config = dict(
    vocab_size=512,
    hidden_act='swiglu',
    norm_place='pre',
    rope_theta=10000.0,
    tie_word_embeddings=False,
    init='uniform',
    init_std_down=0.0,
    optimizer='cautious_adamw',
    beta1=0.9,
    lr_head=0.00809,
    decay_fraction=0.573,
    final_lr_fraction=0.0,
    max_seq_len=256,
    doc_mask=False,
)
MLP neurons of a small language model. Each row is named by its layer, matrix (gate and up: input weights) and neuron, and shows model dimensions 64-191. Each number is 200 + 40 x the weight over its row's rms, rounded and kept within 0 to 999. A neuron's up and down rows have the sign that makes its largest values positive.
After each neuron's rows, "fires in" lists the words (lower case) most often at its 100 highest values on Wikipedia text that the model never trained on.

L4.gate275,211,220,280,188,184,199,266,161,226,206,190,165,197,228,267,146,163,198,236,193,196,175,139,164,288,214,248,259,242,111,247,92,194,230,235,96,231,155,227,173,204,193,184,170,192,205,174,155,201,233,158,234,138,225,225,199,258,241,197,205,152,301,236,177,193,190,162,185,231,274,243,153,225,179,250,229,150,142,249,149,193,171,242,195,122,128,238,213,226,164,225,142,138,264,218,174,138,230,270,164,173,199,188,164,257,129,152,212,155,222,232,167,172,182,204,126,159,222,171,211,185,186,186,264,200,245,171,140
L4.up275,231,194,179,164,169,200,207,207,264,155,187,141,198,178,190,148,187,103,150,234,205,273,194,200,225,222,167,228,240,151,226,259,207,208,215,211,205,234,165,197,250,189,211,183,169,204,154,174,169,157,161,207,188,201,234,175,247,246,168,208,209,239,152,120,272,188,132,262,241,197,240,188,167,221,216,214,241,144,186,115,149,200,200,207,207,159,197,189,166,188,258,249,213,237,223,149,153,238,240,143,230,107,175,200,215,168,68,313,120,183,215,163,203,226,257,159,273,149,237,198,205,216,142,265,155,222,106,157
fires in: "up", "before", "after", "against"

L4.gate468,220,183,206,161,224,178,259,133,246,258,150,225,199,227,153,205,210,158,196,198,231,220,171,183,98,176,167,219,155,219,208,192,159,228,150,233,263,154,166,209,169,206,221,241,172,213,262,173,293,164,178,205,207,121,187,230,162,225,288,185,108,176,211,179,157,245,171,193,178,215,250,191,209,281,179,200,106,213,187,210,216,183,269,219,209,125,200,174,233,188,138,202,246,238,191,201,202,257,222,204,211,233,290,213,179,223,240,105,268,170,257,189,188,165,204,220,228,179,236,190,194,161,190,244,245,233,130,154
L4.up468,226,212,217,181,218,170,214,181,168,161,238,176,180,207,199,169,188,233,201,255,225,267,143,260,195,176,138,175,240,200,246,204,213,234,219,207,253,174,200,205,172,200,232,193,142,212,218,214,152,245,273,196,181,224,152,175,244,207,164,183,135,153,208,188,164,186,202,214,263,149,176,132,190,261,188,170,218,164,228,185,103,169,213,227,274,195,229,187,198,237,199,286,222,240,182,179,179,220,217,123,165,150,219,147,179,204,198,204,291,138,176,129,194,166,171,183,294,137,194,122,238,163,281,166,164,225,106,232
fires in: "first", "film", "films"

L6.gate297,217,191,272,138,246,286,208,144,129,178,125,243,134,146,202,198,185,223,143,192,181,128,164,218,235,179,189,201,223,191,137,167,146,188,197,231,227,195,192,191,254,169,291,171,164,207,148,165,202,145,204,163,248,147,279,188,123,189,194,180,174,225,135,182,177,149,156,190,198,193,192,202,292,213,231,139,217,189,210,188,187,161,223,174,138,205,206,171,184,155,218,121,232,274,180,257,208,195,194,167,220,186,195,184,118,208,246,199,175,173,209,203,182,219,143,167,228,183,250,103,187,177,177,269,218,200,169,126
L6.up297,151,162,262,243,189,144,218,187,149,244,209,209,191,244,178,90,136,146,209,234,181,239,171,160,182,215,188,192,220,157,185,159,243,153,207,238,172,169,257,201,151,162,199,141,159,207,157,159,173,199,202,162,204,123,225,221,140,166,159,242,157,122,167,191,151,194,191,220,146,218,194,198,203,169,212,167,247,199,194,271,126,210,204,226,178,235,170,246,221,160,257,109,178,224,251,228,256,151,242,206,224,215,257,245,196,141,197,215,164,163,202,161,88,152,205,132,212,258,159,122,156,201,195,211,122,130,218,160
fires in: "their", "its", "s", "some", "several", "his"

L4.gate249,215,124,182,150,170,199,229,210,190,208,191,208,283,157,176,235,184,176,215,254,184,182,170,200,174,173,237,193,197,273,226,221,190,208,241,234,162,221,215,210,166,260,220,225,136,116,235,204,194,120,184,178,232,112,233,188,162,222,167,166,90,245,269,233,193,208,172,220,191,289,135,139,244,215,256,199,196,180,184,210,187,238,226,193,162,182,196,207,284,220,281,216,201,191,253,202,248,247,158,243,155,285,165,234,246,218,189,136,143,131,266,146,192,209,225,273,157,99,205,231,161,242,174,193,223,155,168,203
L4.up249,104,213,155,171,184,177,224,177,232,167,254,235,205,221,254,110,205,201,231,169,290,211,167,249,199,208,138,171,290,210,153,163,166,223,250,144,267,162,177,222,167,165,254,241,208,179,284,185,293,202,172,219,233,213,198,215,211,189,126,241,191,171,226,258,249,141,129,200,178,225,232,196,231,203,169,218,211,225,177,270,181,160,200,193,161,178,215,238,156,249,139,184,212,189,256,108,231,200,246,248,206,235,175,193,167,228,133,128,233,198,197,204,198,244,164,160,152,178,228,241,134,164,192,189,275,174,147,174
fires in: "their", "many", "these", "first", "any", "several"

L6.gate246,270,181,251,182,175,188,205,156,142,190,187,248,205,189,296,237,218,208,147,196,203,155,233,118,224,131,245,166,267,255,199,250,142,236,164,184,170,190,142,243,141,276,249,200,109,166,305,233,259,186,136,154,242,168,171,233,195,203,202,199,194,264,234,172,186,194,196,251,278,157,201,195,193,234,178,169,225,210,147,209,197,219,242,146,187,159,149,154,164,212,232,197,242,257,146,223,250,232,225,131,209,252,189,254,180,207,211,150,185,183,282,188,193,227,215,176,212,128,172,169,214,217,192,291,173,144,198,203
L6.up246,178,193,228,195,198,198,264,165,241,198,207,148,197,215,275,180,181,215,198,180,142,195,177,134,130,207,162,174,179,214,183,259,144,207,178,221,169,222,262,156,206,223,211,276,152,228,226,251,232,162,251,89,197,233,281,183,190,239,210,230,268,192,234,116,192,200,137,154,240,161,154,281,203,230,205,194,160,242,204,230,158,122,217,180,238,204,272,214,200,212,153,276,241,188,123,233,141,118,187,237,158,236,197,251,97,192,235,273,173,206,246,161,199,198,170,260,170,209,160,186,191,190,203,220,185,226,250,179
fires in: "of", "left", "official"

L4.gate248,176,195,203,198,253,188,216,172,159,183,274,210,288,220,233,205,202,193,187,196,175,198,214,187,182,182,172,265,197,192,225,231,146,200,189,216,183,162,209,181,202,218,211,99,187,165,179,166,190,248,165,188,277,228,261,263,218,178,197,225,179,213,197,198,144,251,210,191,247,259,188,190,272,160,284,144,209,180,203,280,174,161,170,210,213,116,242,235,153,216,177,168,166,206,195,202,153,164,248,168,134,210,177,267,198,201,200,169,192,233,234,199,220,165,277,178,222,154,128,198,195,281,150,228,203,261,214,176
L4.up248,195,177,162,227,158,197,157,168,164,158,235,163,205,222,158,229,241,161,257,178,215,108,186,206,251,191,247,207,240,198,171,149,235,197,202,187,234,213,188,214,149,107,233,187,194,180,261,128,145,262,234,189,118,259,266,237,263,246,262,243,110,179,222,220,191,150,188,231,220,217,209,158,236,161,211,175,225,142,241,246,214,132,242,172,177,271,210,187,209,182,154,238,264,162,183,268,241,165,177,177,132,222,170,206,165,222,162,163,174,266,165,226,265,178,229,277,217,274,168,216,219,188,155,165,166,208,170,181
fires in: "when", "where", "release", "received", "released", "than"

L4.gate70,240,213,196,145,202,219,235,283,160,248,240,232,200,181,215,194,175,172,217,227,226,200,122,183,200,186,200,222,141,212,201,222,160,182,174,239,207,203,202,201,125,215,245,224,134,191,191,206,183,163,138,200,190,159,261,173,157,236,246,250,177,222,124,123,174,235,187,207,223,197,229,212,219,182,214,207,212,222,211,155,224,140,206,212,77,260,176,294,138,205,117,266,162,279,201,234,150,195,224,213,317,122,245,166,172,183,179,221,129,228,266,217,226,183,180,265,246,187,235,195,160,236,168,237,227,225,147,157
L4.up70,229,249,225,237,247,151,151,168,276,211,233,246,232,250,178,143,183,249,199,189,206,269,177,210,224,210,165,205,157,163,209,219,237,280,148,226,155,175,220,148,200,211,107,168,200,230,183,170,203,156,202,154,151,221,312,166,209,251,204,193,167,202,193,217,168,182,212,185,215,211,199,166,248,148,245,168,271,167,140,164,208,225,235,238,177,191,273,177,201,260,181,205,190,191,241,195,257,142,165,211,227,197,238,249,197,179,224,147,174,119,226,298,143,178,149,192,157,155,215,178,216,203,162,216,249,181,232,167
fires in: "she", "have", "having", "himself", "henry", "whose"

L6.gate205,228,174,236,241,202,159,309,285,166,140,168,201,221,170,234,182,107,236,225,169,108,200,179,208,163,204,244,252,225,234,176,281,227,208,225,245,129,182,156,189,205,97,207,276,148,211,214,173,205,184,165,208,240,171,198,155,264,158,230,169,236,201,160,267,143,183,168,200,194,306,216,194,229,274,250,185,163,186,195,159,205,243,197,190,174,274,199,170,215,148,215,173,189,180,288,223,241,217,279,267,206,182,219,203,140,150,197,209,149,206,277,236,248,222,224,201,219,231,221,223,186,166,194,230,253,199,139,228
L6.up205,204,201,184,260,270,192,214,213,218,183,256,260,248,241,156,221,205,278,210,179,218,223,233,202,247,169,259,195,194,159,205,253,222,201,233,248,235,216,243,271,208,190,236,308,170,195,191,194,188,140,238,251,168,228,216,251,271,234,205,205,242,216,164,159,215,166,169,135,171,103,203,229,159,181,217,140,191,185,204,169,165,139,142,199,203,227,205,247,160,214,237,236,233,112,219,225,248,221,200,206,210,267,160,178,143,183,249,235,159,170,255,173,233,203,134,211,234,194,280,164,156,169,208,154,192,255,153,165
fires in: "his", "the"

L4.gate321,147,221,224,237,194,237,163,221,230,204,169,206,112,262,203,221,160,265,236,168,243,224,154,218,233,237,214,232,143,197,215,213,207,162,248,239,220,211,179,129,165,223,271,182,173,151,229,201,240,122,223,155,218,229,245,191,159,188,259,251,233,199,222,194,151,177,181,224,256,213,153,195,256,135,264,192,113,280,227,257,269,228,211,224,117,170,136,190,217,118,250,167,234,202,254,265,218,272,243,210,200,249,218,235,158,245,192,303,197,148,202,193,208,163,209,240,224,199,150,257,198,137,194,213,254,222,95,211
L4.up321,121,200,231,180,127,221,185,266,205,213,216,182,176,172,195,243,226,175,121,222,171,214,152,208,222,243,221,167,178,223,255,203,163,149,302,125,167,199,206,189,203,156,216,167,252,143,219,164,273,211,225,133,190,232,238,238,146,199,253,196,236,170,205,169,173,191,237,274,160,221,165,170,208,183,256,127,199,211,237,192,249,284,185,253,173,241,295,258,289,162,200,254,175,206,167,208,147,238,179,200,164,132,149,154,216,126,187,209,179,148,205,113,144,166,211,179,221,147,248,161,195,218,214,229,135,211,191,201
fires in: "also", "described", "become"

L4.gate255,227,152,214,231,217,261,178,144,261,249,142,200,228,262,172,149,220,206,264,260,150,178,111,235,158,265,269,232,187,220,197,241,207,241,234,219,227,203,172,188,225,216,172,220,191,82,280,209,208,94,173,218,177,219,244,147,140,223,229,223,187,208,174,249,246,257,148,157,204,200,193,128,229,226,203,176,158,177,241,162,120,203,165,206,232,162,191,108,229,206,260,191,161,229,201,131,242,182,187,254,240,225,232,207,177,187,249,255,184,157,222,215,202,137,155,197,222,227,200,196,171,230,171,244,134,191,150,167
L4.up255,202,207,127,282,238,209,183,175,208,149,173,198,155,214,236,257,151,200,194,195,200,223,153,237,160,114,171,197,141,163,143,192,136,85,221,211,177,196,191,187,228,176,226,273,203,304,117,192,118,198,192,166,215,236,169,186,163,184,181,187,252,246,213,141,200,146,114,232,245,177,163,227,108,228,204,161,232,245,221,253,166,117,167,170,198,191,122,231,218,209,209,142,217,249,259,224,257,234,204,161,253,178,229,209,191,158,157,235,168,122,269,246,194,201,177,238,214,146,249,217,206,223,225,187,235,217,196,152
fires in: "her", "him", "his", "himself", "much"

L4.gate126,197,115,179,216,230,216,152,226,224,194,194,178,159,169,234,152,208,159,119,203,177,250,203,207,257,225,196,251,169,237,165,166,224,225,137,197,189,248,181,255,222,213,238,229,188,232,224,220,210,228,156,196,177,197,245,227,244,261,178,181,221,199,188,175,121,239,213,204,207,275,193,221,202,212,207,117,203,258,243,189,184,89,289,164,150,199,132,262,221,304,241,187,86,189,164,203,118,143,214,200,212,215,126,134,140,159,190,243,231,235,222,187,183,215,209,185,190,194,173,222,217,230,102,177,210,199,208,181
L4.up126,237,167,204,240,280,197,238,157,214,163,253,204,260,183,124,256,202,165,119,137,241,272,210,226,245,163,197,228,217,181,149,252,216,217,202,247,247,199,175,199,218,148,289,143,184,235,305,244,222,275,213,239,169,156,98,185,229,222,199,146,235,239,230,195,149,153,185,166,226,224,175,212,124,194,195,189,248,118,206,214,212,176,180,205,193,239,194,195,182,203,196,189,213,188,173,196,136,233,193,202,212,231,235,250,223,217,235,148,236,136,124,176,137,196,222,123,196,242,254,218,142,215,265,224,235,229,288,172
fires in: "between", "based", "spent", "rebels", "spoken", "warped"

L4.gate376,200,245,172,222,194,217,216,173,202,189,185,201,248,259,228,211,211,204,216,233,261,219,122,109,115,149,239,256,176,181,166,251,253,153,144,177,180,242,229,295,186,228,209,209,203,267,171,243,199,136,153,241,145,214,230,113,198,226,219,187,181,193,224,231,140,214,200,249,251,269,225,201,180,177,238,136,199,175,205,240,253,168,242,256,122,157,197,194,185,149,127,270,133,269,251,234,129,188,188,214,232,170,236,163,177,151,205,209,159,244,185,212,179,185,201,208,202,145,194,178,231,198,158,245,208,213,274,148
L4.up376,254,145,181,222,233,182,197,252,217,211,186,223,247,248,186,123,206,190,265,175,160,189,199,139,189,164,251,214,258,145,211,200,158,217,209,114,215,262,238,151,355,247,217,229,220,234,210,232,141,207,123,192,184,179,240,177,204,240,237,182,205,205,236,181,224,265,201,126,135,260,212,308,229,154,177,231,133,251,150,208,171,159,114,178,164,170,178,241,228,238,178,185,120,173,201,178,210,275,156,187,224,210,227,225,276,156,238,201,253,221,191,160,197,238,228,192,186,220,225,236,208,219,161,203,185,204,119,232
fires in: "has", "have", "having", "had"

L4.gate87,201,220,264,140,148,263,212,269,219,189,218,192,200,229,183,192,244,168,281,195,199,176,130,206,148,209,220,229,228,116,203,213,236,183,241,136,214,215,235,218,221,256,261,248,216,100,233,198,196,167,206,201,160,237,181,236,194,231,210,213,188,230,203,197,181,229,230,245,208,239,216,212,209,173,231,175,168,208,230,100,108,205,209,221,214,250,214,253,194,206,175,246,164,225,182,196,177,165,246,165,224,185,226,248,160,221,210,179,190,249,292,126,227,176,132,141,197,192,134,229,146,262,176,218,216,263,168,145
L4.up87,112,248,251,131,248,118,214,178,202,224,177,229,271,129,269,221,189,144,157,231,215,237,283,189,150,170,223,244,237,135,180,272,252,170,193,248,230,254,182,189,140,261,153,159,236,258,162,141,213,215,237,251,160,172,203,182,224,173,192,213,199,174,193,206,124,215,230,203,223,210,165,149,149,211,117,164,234,171,177,207,239,180,199,149,178,190,250,187,189,230,218,180,204,185,251,153,218,221,169,194,256,182,192,219,138,237,207,189,165,155,202,188,252,223,203,197,241,179,176,237,67,224,180,212,156,205,196,202
fires in: "when", "have", "while"

L6.gate33,272,197,253,166,204,188,119,246,188,205,226,251,180,152,191,184,172,159,178,217,200,215,92,215,201,232,194,305,243,210,147,206,142,232,201,127,175,154,259,202,223,204,195,193,160,163,202,185,279,95,185,186,208,204,222,214,199,263,139,225,239,216,214,219,212,142,173,214,237,159,189,234,194,258,190,190,185,209,186,294,151,183,279,162,246,145,169,216,163,205,253,184,217,242,209,204,265,104,222,144,216,218,196,205,200,178,215,188,73,189,217,166,212,186,215,98,209,140,251,217,194,204,157,223,236,193,205,180
L6.up33,118,210,147,240,243,209,219,220,161,128,148,216,243,93,182,243,149,165,202,227,216,170,225,215,185,217,232,176,206,180,188,191,194,149,176,244,222,169,221,220,212,162,179,150,191,205,165,187,158,213,188,169,152,158,245,127,191,226,192,161,169,180,115,209,124,288,206,154,174,202,260,182,201,162,240,195,234,244,180,232,205,186,232,167,213,199,169,181,265,243,248,164,182,255,268,257,253,156,208,233,251,145,204,172,201,221,118,258,169,243,151,202,240,205,250,172,300,162,169,150,186,215,150,256,186,258,152,275
fires in: "this", "s", "according", "his", "recently", "and"

L4.gate11,184,224,205,243,249,212,153,262,236,250,210,203,92,236,207,191,245,166,180,98,256,119,218,238,190,198,235,237,258,214,237,209,154,162,154,173,164,176,109,210,256,175,272,263,263,199,188,233,264,146,208,179,197,147,238,284,181,159,187,210,180,271,165,185,199,195,167,194,226,210,207,261,238,219,223,144,193,191,220,219,187,188,269,230,141,154,177,218,192,220,235,211,137,243,188,259,223,169,190,197,150,150,228,158,258,239,279,239,267,204,188,261,156,140,218,190,207,202,190,187,207,245,214,204,195,247,254,108
L4.up11,281,219,155,184,249,238,129,270,204,203,173,169,237,162,233,239,184,157,89,191,219,222,166,226,228,142,209,202,123,137,257,149,202,228,189,210,228,261,250,129,241,238,265,156,136,137,258,210,174,280,215,261,231,221,170,177,265,251,161,160,205,232,254,233,155,185,195,196,194,241,209,218,160,246,246,269,184,255,215,175,209,235,192,152,214,195,137,147,308,184,165,222,161,237,229,214,196,228,159,216,188,193,225,208,189,176,245,171,182,189,252,170,271,193,167,146,260,169,267,227,167,181,157,193,269,209,184,187
fires in: "season", "basketball", "spoken", "based", "eastern", "personal"

L4.gate441,197,149,210,259,211,218,275,228,254,195,216,257,220,130,195,222,164,199,228,201,196,250,199,192,227,222,240,227,303,211,275,191,174,188,200,207,173,248,232,181,146,252,246,305,231,134,231,237,233,202,170,236,213,203,115,178,215,260,194,219,132,242,257,247,202,265,154,165,275,180,188,183,158,209,242,219,190,179,164,236,215,162,252,149,184,232,155,227,207,198,192,244,258,212,128,159,155,238,164,214,195,205,211,261,186,156,171,216,183,189,242,264,188,195,113,218,171,225,211,184,195,203,185,250,154,211,198,224
L4.up441,131,188,291,205,218,175,202,147,216,190,225,207,203,141,159,211,206,233,263,214,234,136,221,165,236,213,173,217,215,271,268,200,255,202,147,205,221,270,151,266,227,195,229,186,153,186,238,199,172,223,192,122,190,228,209,167,179,186,185,196,252,308,224,221,202,147,131,198,176,274,195,219,177,195,149,255,194,149,201,220,175,190,154,184,196,242,232,214,233,229,210,231,171,196,236,207,185,183,235,185,215,204,239,213,189,180,265,254,177,220,159,242,276,186,215,205,241,225,235,135,169,245,183,171,228,98,166,269
fires in: "born", "as", "of", "through", "than"

L6.gate434,298,241,115,243,248,221,242,267,224,147,216,258,183,207,167,187,184,216,268,190,158,217,226,106,239,89,259,215,221,186,189,190,214,240,150,167,173,281,266,200,214,231,314,231,202,191,289,211,255,191,212,177,283,214,198,188,183,203,199,188,174,269,213,188,124,321,169,195,246,186,167,160,172,257,166,171,215,171,181,135,199,196,203,158,215,225,217,158,141,215,176,225,196,250,219,213,204,196,178,135,220,217,240,195,216,175,212,163,172,235,175,281,136,214,221,83,189,179,164,232,210,233,179,222,133,219,173,234
L6.up434,243,239,210,192,179,193,192,217,154,201,237,181,140,200,281,241,232,150,175,100,219,171,219,195,194,141,177,215,132,159,202,251,293,249,188,144,177,102,204,185,251,197,227,222,215,215,192,174,252,223,239,188,249,148,163,180,242,197,200,329,144,200,190,183,256,251,229,129,239,271,219,146,183,141,186,246,274,282,293,247,100,211,253,120,234,248,211,209,174,165,213,147,205,176,191,200,168,203,199,171,184,203,187,216,242,263,232,184,245,194,199,192,170,185,176,204,221,212,202,140,174,202,234,153,176,139,209,191
fires in: "each", "only", "has", "of", "next", "street"

L4.gate394,204,233,254,146,207,217,171,214,220,214,238,152,159,148,237,178,194,203,192,259,226,157,210,206,281,224,243,242,210,181,195,153,170,216,240,214,210,284,154,154,257,269,234,222,210,197,227,169,209,64,218,141,259,191,177,176,149,191,209,177,204,237,142,171,218,254,119,205,211,296,171,292,216,241,192,125,232,143,129,168,144,209,205,216,134,215,192,186,189,222,160,162,210,230,180,183,173,179,224,172,151,231,218,226,165,135,163,221,177,204,232,200,176,164,178,225,148,193,213,195,166,165,111,241,116,113,228,216
L4.up394,211,167,225,154,258,235,227,181,192,172,134,206,198,144,137,204,131,198,211,149,168,250,176,228,169,206,203,174,215,156,96,235,161,237,209,241,129,254,248,174,171,206,209,202,156,147,265,226,163,172,241,222,272,88,211,246,208,269,124,148,198,250,163,211,204,217,212,230,255,219,222,197,262,221,182,184,290,248,173,289,173,208,204,202,282,208,192,179,161,195,232,169,200,194,184,179,243,220,146,198,195,161,155,227,188,112,186,260,188,133,213,185,208,208,135,222,189,144,219,132,196,202,221,183,190,189,216,162
fires in: "several", "all", "both", "of", "few", "very"

L4.gate451,192,174,195,228,245,209,105,120,182,261,202,265,215,152,183,103,194,217,197,262,212,227,145,206,225,237,203,207,175,202,241,163,195,181,174,206,258,257,176,185,181,253,205,224,193,300,214,249,255,155,277,203,189,187,201,220,131,185,193,140,194,245,208,189,154,185,269,150,174,177,133,219,207,231,170,153,198,156,138,205,184,266,208,157,133,207,131,220,202,123,247,203,221,269,262,177,218,214,203,169,176,146,170,191,220,185,287,226,209,122,246,175,248,178,207,182,176,168,215,213,182,142,179,260,246,187,202,204
L4.up451,168,232,234,156,201,242,214,164,141,171,167,202,153,172,266,187,225,143,290,194,115,253,204,165,264,229,225,213,242,165,200,206,195,208,210,179,227,133,194,172,231,222,217,220,168,190,284,186,225,272,303,115,203,196,251,232,209,237,197,157,142,159,163,201,124,189,263,221,204,238,244,219,234,286,246,195,151,181,253,176,262,297,268,175,210,173,234,175,221,142,198,218,135,180,202,198,241,209,127,157,285,138,196,180,123,174,198,213,213,173,246,249,217,250,214,196,161,145,196,168,217,168,146,267,160,169,167,188
fires in: "but", "he", "become", "issue", "period"

L4.gate471,226,174,275,349,292,142,206,209,199,185,239,256,142,189,200,194,201,172,190,92,160,180,205,166,272,187,205,221,220,239,197,243,186,204,184,182,121,256,193,187,99,164,168,203,160,136,239,243,234,114,152,207,177,228,196,213,152,252,219,234,213,256,242,211,200,226,161,135,185,187,176,188,210,245,235,124,193,225,163,167,143,151,236,202,227,210,184,261,191,164,205,193,155,224,206,211,170,165,249,154,258,88,245,209,202,214,235,178,195,199,118,223,182,166,135,156,193,211,235,239,225,223,215,238,234,275,170,202
L4.up471,197,168,187,185,220,178,184,245,264,217,217,207,237,183,239,172,164,235,239,239,241,111,230,158,254,158,194,280,182,220,162,273,196,223,241,273,140,231,145,185,184,185,196,239,244,177,201,194,213,159,202,181,239,292,182,269,178,243,182,192,189,220,221,123,242,162,198,210,179,176,182,205,163,180,180,162,192,282,216,163,214,211,262,237,194,194,229,297,254,231,247,260,195,246,211,203,229,284,199,156,168,203,156,199,137,176,199,235,187,191,196,137,178,195,240,169,221,266,251,174,172,161,173,185,215,169,167,197
fires in: "also", "into", "upload", "being", "subsequently", "october"

L6.gate18,205,204,175,234,190,188,205,199,187,200,318,187,128,234,182,235,113,161,154,203,192,219,215,199,187,210,190,210,87,181,239,210,197,227,237,242,208,227,128,208,216,148,289,182,206,234,194,230,174,198,198,186,229,174,274,102,209,186,177,113,163,230,230,187,185,171,191,234,201,180,261,244,207,249,255,218,256,179,266,219,165,213,192,195,172,204,219,213,193,213,199,140,217,204,168,197,217,220,261,144,223,129,203,182,214,235,118,162,190,165,140,229,227,157,145,239,238,184,227,168,221,201,157,206,186,227,189,200
L6.up18,178,262,164,246,207,190,196,175,154,232,184,288,155,192,213,197,178,214,204,231,268,156,191,260,240,179,260,187,162,219,280,193,255,184,204,198,133,224,204,212,180,146,234,187,166,175,167,158,230,188,197,191,213,201,224,155,285,106,287,160,183,297,165,172,166,137,251,174,256,192,199,272,199,174,281,156,253,229,235,227,156,224,187,197,258,175,207,282,187,140,182,151,235,204,231,215,215,189,159,155,209,166,129,202,198,245,218,211,119,136,142,133,234,160,162,215,172,164,184,138,121,230,244,166,175,173,197,283
fires in: "the", "october"

L4.gate431,174,200,224,277,239,213,183,175,272,242,227,191,236,227,218,166,230,188,186,205,251,259,178,219,223,236,193,185,241,212,186,161,223,141,210,207,250,198,174,206,106,206,231,282,209,160,194,186,276,255,202,225,214,212,275,240,232,182,211,231,102,230,256,202,145,153,161,245,192,273,138,154,244,202,171,233,149,203,218,140,181,221,292,203,215,215,218,228,249,197,241,187,184,194,156,147,183,131,227,171,190,171,189,190,225,186,217,200,215,186,230,200,173,153,196,213,214,227,220,122,188,171,209,238,215,278,202,213
L4.up431,209,223,236,222,215,293,160,232,252,144,173,187,221,283,277,202,215,181,205,293,196,261,40,229,213,198,160,169,186,147,206,215,232,213,238,208,212,221,189,250,208,248,199,250,185,232,205,211,157,118,201,198,228,190,217,202,257,170,170,200,163,270,227,173,248,147,166,227,203,222,179,199,151,231,286,197,177,237,194,179,217,252,172,214,179,218,222,248,251,169,151,231,214,252,225,186,235,128,247,160,143,166,194,153,261,190,157,210,123,168,213,203,195,236,174,189,226,126,234,152,244,201,175,239,225,238,206,222
fires in: "to", "before", "in", "after"

L4.gate98,188,268,167,182,204,222,222,204,191,241,136,256,179,195,207,166,164,227,186,130,207,229,211,148,211,185,200,202,214,176,248,196,220,288,167,232,205,127,170,223,230,191,246,170,196,175,212,203,226,226,167,215,191,220,271,224,226,114,248,206,219,291,242,163,127,194,183,272,224,185,232,222,201,233,194,159,143,191,188,267,206,177,215,142,235,207,95,170,182,150,156,268,232,237,223,230,160,172,191,193,181,166,122,249,158,171,172,243,296,221,191,221,132,191,197,227,201,261,172,188,165,200,148,186,215,204,216,209
L4.up98,163,144,280,198,184,122,290,233,209,192,212,204,175,179,121,244,196,210,199,161,226,163,127,255,128,127,177,215,246,211,253,177,216,236,256,228,218,181,221,189,191,259,217,115,179,232,258,246,202,217,227,209,257,91,223,233,273,200,173,193,205,186,243,232,165,257,243,195,239,223,145,168,224,151,164,132,230,195,178,188,168,246,214,225,193,163,135,177,230,164,107,193,215,271,191,204,198,275,166,173,233,249,238,232,183,138,147,185,192,205,203,262,253,162,219,207,165,262,233,265,151,213,300,193,222,170,188,173
fires in: "or", "and", "park"

L4.gate20,172,153,229,182,200,164,188,187,205,165,193,203,195,235,215,222,120,180,170,201,217,236,177,167,143,174,167,248,210,121,127,149,196,163,164,242,186,141,203,164,227,149,146,156,243,283,276,234,175,168,210,166,266,174,221,218,276,244,207,219,185,203,225,246,150,232,225,235,239,161,271,242,212,228,207,160,208,171,145,178,190,224,137,181,118,157,242,188,187,237,159,235,227,275,200,287,192,231,174,194,179,246,114,201,111,155,211,249,180,167,204,186,217,200,211,183,173,232,240,145,188,198,157,232,134,280,174,204
L4.up20,209,102,230,162,185,232,245,202,177,196,175,193,157,202,105,180,213,241,195,172,151,151,216,183,190,183,214,204,122,154,182,205,176,163,148,117,234,137,151,132,110,295,190,156,264,185,192,178,236,332,206,241,229,190,227,206,212,280,145,237,129,195,247,260,235,190,147,226,131,193,214,135,201,149,235,261,165,220,165,247,214,253,177,175,218,155,183,249,156,132,265,200,206,214,147,260,211,230,220,169,167,213,136,230,250,187,195,277,190,231,195,271,162,169,196,169,213,150,219,214,194,164,187,147,140,241,199,209
fires in: "when", "until", "where"

L4.gate315,203,242,198,213,187,247,217,225,285,193,220,190,133,184,98,164,174,177,239,185,195,189,191,189,207,163,195,173,224,165,245,215,263,99,173,212,205,272,165,228,191,252,219,245,167,225,230,203,241,269,229,182,266,266,222,200,153,235,209,181,187,267,158,253,246,236,118,229,232,210,213,221,215,178,203,163,161,267,127,217,234,166,248,253,179,166,208,261,244,86,206,181,204,305,145,206,194,170,170,168,214,144,245,225,230,181,247,255,177,229,273,253,243,166,182,214,143,200,214,214,158,197,186,180,224,223,207,198
L4.up315,212,241,208,137,238,268,93,269,178,231,205,225,134,211,193,202,181,200,251,171,150,207,170,246,200,224,214,245,194,168,200,218,245,210,247,133,295,219,240,179,203,211,171,236,173,171,178,97,234,197,164,225,126,198,183,156,167,263,267,186,141,233,147,138,172,256,223,115,190,242,166,241,171,239,337,193,231,223,202,198,253,205,194,238,165,277,234,291,127,190,214,167,182,166,196,175,224,188,234,217,219,197,154,185,280,224,133,282,228,199,206,239,211,164,269,155,171,235,238,194,193,220,126,194,159,167,153,163
fires in: "have", "also", "since", "wrote", "having"